python train.py --n_layer=16 --d_model=320 --n_head=10 --n_kv_head=2 --head_dim=32 --d_mlp=832 --vocab_size=2048 --activation="swiglu" --norm="rmsnorm" --norm_place="pre" --norm_eps=1e-05 --positions="rope" --rope_base=10000.0 --rope_fraction=1.0 --qk_norm=false --attn_scale=0.177 --bias="qkv" --tie_embeddings=false --parallel_block=false --init="normal" --init_std_qkv=0.0246 --init_std_o=0.0 --init_std_up=0.0246 --init_std_down=0.0 --init_mimetic=0.5 --optimizer="adam_variant" --lr=0.000734 --beta1=0.95 --beta2=0.99 --weight_decay=0.14 --lr_head=0.0175 --grad_clip=0.5 --warmup_steps=391 --schedule="wsd" --decay_fraction=0.57 --decay_shape="linear" --final_lr_fraction=0.05 --batch_tokens=32768 --seq_len=1024 --doc_mask=true --train_tokens=367700000 --steps=11222 --dataset="wikipedia_en"
MLP neurons of a small language model. Each row is named by its layer, matrix (gate and up: input weights) and neuron, and shows model dimensions 64-319. Each number is 128 + 32 x the weight over its row's rms, rounded and kept within 0 to 255. Numbers have three digits each. A neuron's up and down rows have the sign that makes its largest values positive.
After each neuron's rows, "fires in" lists the words (lower case) most often at its 100 highest values on Wikipedia text that the model never trained on. A number after a token or word is its count.

L8.gate666:178167150158141194120124117132066081106101068154138157110063159132082095119151214137114131103063131230122143121162165124159150092121111174163072121161085150114059146097126129150144155173115082115172128089117137118107156167160126140105107137139231165160113133141066092100112120145207133145125162155137186115104177129141165111068133118116079115079102150102117090156148141121133215155085179134102148147094180115159116136123178112111161146162136135118115075085128168170109146160146117132097125113102095148120079137156127110121128083028169141126198122123099196118169098116145144132163099113074152154124148109123171173163144118113135058125099130094118146111141115157157091063138103127178188109099106136095105175119102159138147118093158122129110144125158058126132126149102136
L8.up666:146166220083077167149130177118095125111156099143118160139085129069111139123144091080136158111136105156115085163160129181146119087155133149073138139144120135094082176123103102145076118139154141122095162179115137130096107143186071101124035125148088089168138221119101132108095109166131177137101108122156156095134126094075130178085130123135138090104125138125141113186164119143133127171111119164143121041142153119089135095137118169148115146123107199161104167097130153166101103161128116147088086099151191113133155131053175115159161095107126127094090148193142145095166107094159146164170061104073154108179081129145145140150125100123158166133107150151145156147136107090173099124119157129188144146215139109122182130130097109145157119169113199075106101148112096132155101181209145
fires in: "june" 20, "april" 12, "march" 8, "august" 8, "july" 7

L3.gate320:148238170149128140115098128123130096168142128139131146135118187213145137152092174104122157125195161110081183117111102157124151165131122164103117121122121098182100127206154102106133100092151119097158109132064100115092137129147101126196097117129170150150043119077132113119063138146127103101184111074150194142105095111070126146078108178111098134085110124172161126108090103079152175142130218158111102090141135172076056162139217178111143109094093099112095130138138092160120150118173102140100152123084139141139141120130109229118177152132150108160151123091140135120135132137109143102129089144136139152119136092177105186096097055141128105087117138171140138129144191094118135111140054171148134114122149128117075130169143109181173163148112145072093124148136155176128156178101123
L3.up320:128148142152057133130061097088097092115140081147100175130116123124169165154100171116131130214097167150127095128125123118169109113144133139076124148130068135137145121140173089111134103149170135177159056137169107107130134155133079099158192082112183164147121090088138099110140118176113145180125146077125103204102130080048144150098127120100080126054085124131130078045193036099170171153123159178088162079148190176113119147163132164135190108097136079135128119090187109111114089096126091135123118155089110135109103177178180133142129179131100142121127108134172083176100144100122110150110134167151121135158144172119123153109132140098163104105130173163091105129178138075139164109123103143102105161167111062080106162181101148113153136145112126098140118147141085137146140140113138
fires in: "june" 19, "october" 13, "november" 12, "march" 12, "january" 11, "april" 8

L3.gate374:160123131122155114047101125138119119123157108111146090100121190175089145201131087197143175113113156151117124109122149136139178090187111156154160117078155145113188191147140166089128092138116088135147139136069147121146129141126144138193122212171075159107159135177127131112106123112151071098176071159067118129087127106162133177090126127090091096182127097193074086133125075149155131131149077107138114154062198169102127125128130118134120162092134173143144174172055111093059104162110183122095170092086113159159081127082081129155115139100142145128170151164125098133166163193103105118132150150130105130113098103121090122129146115128105125137155116129138133093110140093109111154149163118118060147156145106143101113145093080134139176192134154128108035129159135099095092145132098
L3.up374:158159143141124145149100136191182096120134123150132154186146147167135113142147094174195160144089100154126141170132174100126181184144127173117177101143148090124130108085159130166102139122121076112130121114146148125140079236156143123157140092130110114129085080114175028135177131152136148091143142096104134115120117095078187152108138148112113188158093084132112149121160129164149174106110100121158144118150147133110098104105084130123123188105094206109189140108144149092100107199139124111075140205120087114147132151144115082110083142078154130075173107105092139145138138146138085099105166103125140183094178126143139079117055141167162158088099160097189103118148185123070187091140147134130089161174150122128083173136168112064091116120156071174145161149099107087115069180087091
fires in: "it" 26, "he" 8, "hot" 6, "court" 6, "hunt" 5, "one" 5

L5.gate224:195171149133084141126171193163067149153110102150154177147137123186157152163090154154167138187081187102129130088147117200127202122141098207147143145094142119115152146169167120053130136108061129143127128106139102111113104122180137102130120134136200112145148126114118116126108123111180199116153099094099122154139160090128188110160141134129094175192061171059117066148126076118204131177138099120144131139132250156138097107126162094131149124122114139124166123107154118141066125096111142112125142090112151133127114108119037164181149119069158127111109146111145163179136155147097125140152151095132090133115100107119142152169120133155115124096106150083126153128142133153173108085104087171148102169128093148145095137087125152129160129170116121117098170152197076137118094054118117
L5.up224:134117138127096178108111145150136142189085136137167139113045136124140152122111124140194132139160138128137087112119063145092147128096097159134167172105179101106103146138159145154125091164099076155094097170111136155125119178176093103098157081101164124140101128160140061157121130190125139119096129110170100175141166139131109155131163148156088082204058146059183101153143093139158108127115176164088077111101174151087079084169114106082126169132110141159149159144201130132124111111086118158185172127133124109158159131154091143159140149078093147157162077153191170123155094146155100107138087139110111119104120091191137153146125153220130168129114202152137157191163123134137123141027075123135167152123105145109083162085145146194198112134115157105163166145173130149127145146179138
fires in: "november" 16, "september" 12, "he" 9, "august" 6, "july" 4, "january" 4

L2.gate762:090095179112058124146159238129114133110169146146135110149136110136149114203107116146101135138102156136062135079123088157162123100118087132162120141104110110128113176129153136152148109138089145161055131165124183122106081122143082107098103167125126156062227112143091094131082186127113176129106059163111143163133152114194131161152116063111146119134101151107185090136114109116121118188131130096118144185132132090089154173105161141099132101153204109161100121161164108096152069076128130120151122122113177169142080114125140096148138109148093063112135126149146105148132146100181116121168104126126162116224125071098185135186123200118126119109121144128064085102176040141087141113133102185139160133156125072157173126110179138115128103170093160137080146102174100126078183113131137
L2.up762:108104119072109135136089122157101153115119110129112127152097106144178117147168174145098115110149121069157155120146161092121136204115139093120127144163054176157146156149166065141176132084145098126114141138111092128100099066093095137088090145148099168148145145167132132107113142118100170126100112103082101171096134132157006124173158083129110182113090111092145150065120106168169158066139167068127141137122124079121076160134096116113104132161174045169060148124162098147154136092148132144134108122135208149106122100126120153194150126092094072138155136171064099105129072147161133100125103107139118089142115122145062171149095101123083120101157118160103039178118113057122142048148073110107175134198152138123190122108189149135154129100155048097164095131114126120155149103119113
fires in: "united" 39, "32" 7, "end" 7

L3.gate480:122163154121127233113094095157105120136112118153137186159134159198103173115166171114123197122041115141095141132152158164155183113148122179125105086120155118108169169142164115075098101138128128146133108152103109225150102132108130061144135138105128179207194100136077087112155153107115156095122145115069155149111107109124131106093148130091206050135061173107157066146186140136160119174141132091130144081102166127108084125095143114108130107157145161137145140075148117151120070165140103134172101162042128123099138137093067130113136087155114170117145153194167088092136155166074145114134156132118164123137172111174166109170137156064132122167131159191145141159182054140109169114099144170118128138143113142176061118140148152128168149144113114146130164108165136102214117118100163
L3.up480:087078107134079193119081111200170143080145152181145133121076139139077147113154074134118079103115130118131093044102154108088148197143153163154114096127123162100132128146114053079113097151107102059094193172151183128151121087093153139121023092112130122127106044121153102110098092133169153149102130124088164093160148077068098101095141119115124092110108156089053136149181163133118164118125160122145131181127123143144172182182118067083118066146084176087146080112126121088136157130193142100112125121136133079134115086079184145123107116165110143148081158147080159159115119116095161112115142172085130172160101138147128130125174129114143135137062194113116137110126149138115154115146105102087102153124129087132101127100094121136141118141092122108081067194085175133128146083109143
fires in: "it" 51, "he" 41

L4.gate550:125230089137091087136156144114114124130140086170161091098118162109166110129152120093108106108045107123095130089087082136171120096134140114170126123128099155171133095129206112165164168081111131164154140110090115094188136117097089180098149143108149104111141164163120127116067156131164113118182134117128078129083164138143179103141155071102137099209129142083151122113126040176115148163133166150114140100148110107124176089113084140158093110157138101093118103109131144149132110079067156121095120130118171147089030145109078116155187159127153119128129143119104123142135111168146141105152120143107113097128058108110174105152156048130118142102099110093109107137067143128149064172210192116183092128160189097181111180133153139145180068175101101170117130175087124181124162104117089
L4.up550:119133177149133129128130090157123136157103134140141158147115140094154148207074086116077103104165147135169119104132066168124112129049155082110164068164149151121152179187183159075166127140131075133082098148131117105092180109154113122068150160113064094156166212155076128114152159115089147123133122140129134124117142154172136054161169112078117126121113118173171132105167153150092136134068139143123109129131135149116159135073114133138144105170127139123124090135108205131164154108116206148103134140116133189132079150104161082159117147123131139094145153130134000122129150156142128158155115096062130126124148139134117119107135111157138161098172081114117072182140135153181144159179144220086177136146160082094187183146191134120094140152098109100121150170184136133129121098107143
fires in: "united" 38, "new" 12, "donated" 6, "housing" 5

L4.gate363:129159147137183142063133188087064167149169116167193109126151146064081151159141127131154150221126201095118137148138125139128156106168149168163085108162117143110116164174150124179159105083139077126111101144081102131118140135138083092167172133139149090127175112032121091108105203140175149138100161189094109139108109124113186121109111112136125103146072138130129076167112117141114140120097198096121129160143162070098107066122152105168165124102122130118075103106072119141108091094167103103072122117089176146079109112117100122136162118154113109154160147097069193095158161121134107110107097152141069139125128111128151091191090139115105113160137162134141123102169104132168090169133146119096109155119100178104135122115105136145125131178086180116061153089157128153140121119070151
L4.up363:131163202117133063072073105147088112186166103168123080143126149072092137137152159103139161175087165094129132116128099110142128135129111128110144117092115123146124111096181107130139164111163132076134059143117152150073152124121068100143146070137148100126161081069119122163182142111143092133099144146079140128110093154142137103101084175139153078113110144156138124121150057135114146115134197147129049145099152113138071131109112135136179115114149197128142133147123082125109062108148056174078106131142102082107133102100136158119177131155106155143087126079125175091107131154143120160122147130124154141162120143129178113141173157139090112136145153155182161156174092136157122117016142076128152112149093147135152129187132089096107135183086125145090129100122126220130132111143141
fires in: "november" 20, "october" 14, "december" 11, "august" 10, "september" 8, "july" 6

L4.gate636:142137122176101180143142193138181187129121099156122188180151105124127119128097098148166139130088132133101125074104039184113103128138168140131143134145121098107144146123130156147136153116113111155107135136110157102154103149159180107133108112111115196154142151141090149127068122143114146112159119159115063097112143045141119113080108153106173096130099118095143107146119110140061191162126154093067075106120103060157170152128095097092113090120132133056128107084130185084114079108097087139171162151107159121144076141090192155179118091085086107098136094120155110047130147139087141147082111104079149103136095101099217163135162155153160114187048139144113103069132079172137183153172125119122202110165170207121178124105070129113157126090151071136126140109172105125126142137124173
L4.up636:122107149164140133118154108148155159093100159165164100116154131156062147116164111111105099131164155088151097123111125121142130124133168095177137093158107163163086163139171202156127130100086114108114130172112099205176145198076100114103174197140166124095106152150126086080104177069146151179176042150147125103132178131054096128120196061142117144133164088099108091090236111160178090173118130100125066182147146177084110114151045128178090158094153121164119153141119135125169127087157209132148163125099166146113084080088091086113103110133179157168127176176154136143129149091137085113124101132114092163096100157076091113152158114086113134145160115128077114191138127094148154115169100080146116098114166053133136129132153124095135108148162085149168083179089130158104176118106077
fires in: "united" 52, "19" 5, "few" 5

L3.gate376:140107098155148201119086127137109123085133148088143160146101095155115160136181115171071176148110118136116104098174161143117144078132155099151149112134102155166126092127156089150141130126159128144178199121126124120175154097162138134071126090057222144170087143145094110098158138130109141071096105150095096111117126161093130154154092136083109093164089164106094079157158130082202138087183135141082122134137077170111154150158078097120162226151137133138103147172119120120121133161121102110168172207114111085127168086127112119117129096107158096149125175205111138143176160110144141088104175129109079146171135134161170147134157180094150086150071156071138096126150176146054114078111138111103067164145131160188086141138137084121157159106113121110083152212150122113103128081162150
L3.up376:110119121102122095156061090163150131133100072125165132116141160143151089092173156133152175122129170128131152091198171139106158154101153133117123069160169145099121167138195120116141125213150160151162140156115113118128094152078189105063153121137148077165120121184184124114139125129115201096165085060124125134134158128113129114178140151115138090150084162115154120138216107142132177109110092118086143141105107170101155092159096114178114146105171103097155081165152152165147183251138153169123127184119096102059141123148111132119156119153129159151168152186117151080163111153070114111139153081121134083080183090098136152189148141078165098102118160154135127108160131116119141081123083108125111139128077084104111199139175149119179105076072119136134157114145119138190093079116106
fires in: "he" 34, "this" 24, "it" 15, "one" 7, "his" 4, "its" 4

L6.gate550:165147164171111198136087152129106104144138121119132117171075129091164137170102166124164153176177103105136164097129152162097147168140078131159159173153094176104061113163158086099122156095172138089147113116108117138078147130175149166097119120135128051234194133162148111134144076172148169115153113141158088129112126134127139148135136123138162126176167185122146082124159103139152118166104168103152152139115237122148064111134152119098143114115060080126106111056102147127128163193130132101098191085092116165099103184116123118150097099070102096178129065134117168121149184109108100107127086071147170100124104071147169183142141116156141159136155109159111160140141121130133107131097114207180175121125151097122092148148119107100193175148088138163129144123178097127085101158144103
L6.up550:125159148150149089082098116126072144116117092127123149044100137123107087133152169104124127147118141170108090122169143178141157124137143088186090129116094132180134164122137050121164114137101193074125133063019169148145118129150137129159156086169154130196100202144122113060093109152131123090151106054073134122125128110141132167121128148120108053162169189170109128129133139185127153127149169119146105096180106155074130054135142094110130152101104084156141093091122166140102142114100114160111121163130143080150062084187134139146151124118182093111146149177157190073125198141114138195130059153068112090150134129120120126160132084128145129121117128105182158140119119143149132111128153084103199150124113110117122162109134088157116101205127117119069139160065121169075080151195161
fires in: "june" 14, "april" 13, "january" 12, "july" 10, "march" 9, "february" 8

L5.gate188:157181142124104120092120104118120144095084158116146120120139148181079128137136160168139165168138164187094107145125196113097153131165039106127147149136121147105126171136158131133119065098117114183153105176095172079140151093098138065122134124150116146109125167114134103095115133137121134143130144138115079129106159108107165168123125149096163072123086144101078085165158119117100195140154114105115082133179158076120093162085140116165119170147096117117130122064200105130111073149135164156130118138090109163113109168134089100184152113130083056070138099181172143058079145059143154125105147191151100103109140022111102080149153177099156114141124151128170128105158124121133157155197161150122100124115100135149029153146172152123112120097081092087129112162196161142145154101130110
L5.up188:098083100091079160146100136127201121129083115128103114142145132107143178198186094122135079116129092174142121139144110138141137153155090087131170129118139088145150233123127097162085104131059075129110121115071088136125108154150149087162114082168178149107090104139104152136081158130144158168102138174094094093104149121161113142091122119093077126097078134165122069121143152152141100176084117068139209147138107129131154125138177052126099128167081188092176101103170111082182047116108123158029107166112138105118092137093118119152096212153099102148076069123167170188114148143122108143146117141078129161138148128130146141160131146136119135091110109093127090131118104121144156167106065114078139114116137137106119113097085166132074061193164134060113103134112103082138084137134146
fires in: "he" 53, "she" 24, "serving" 4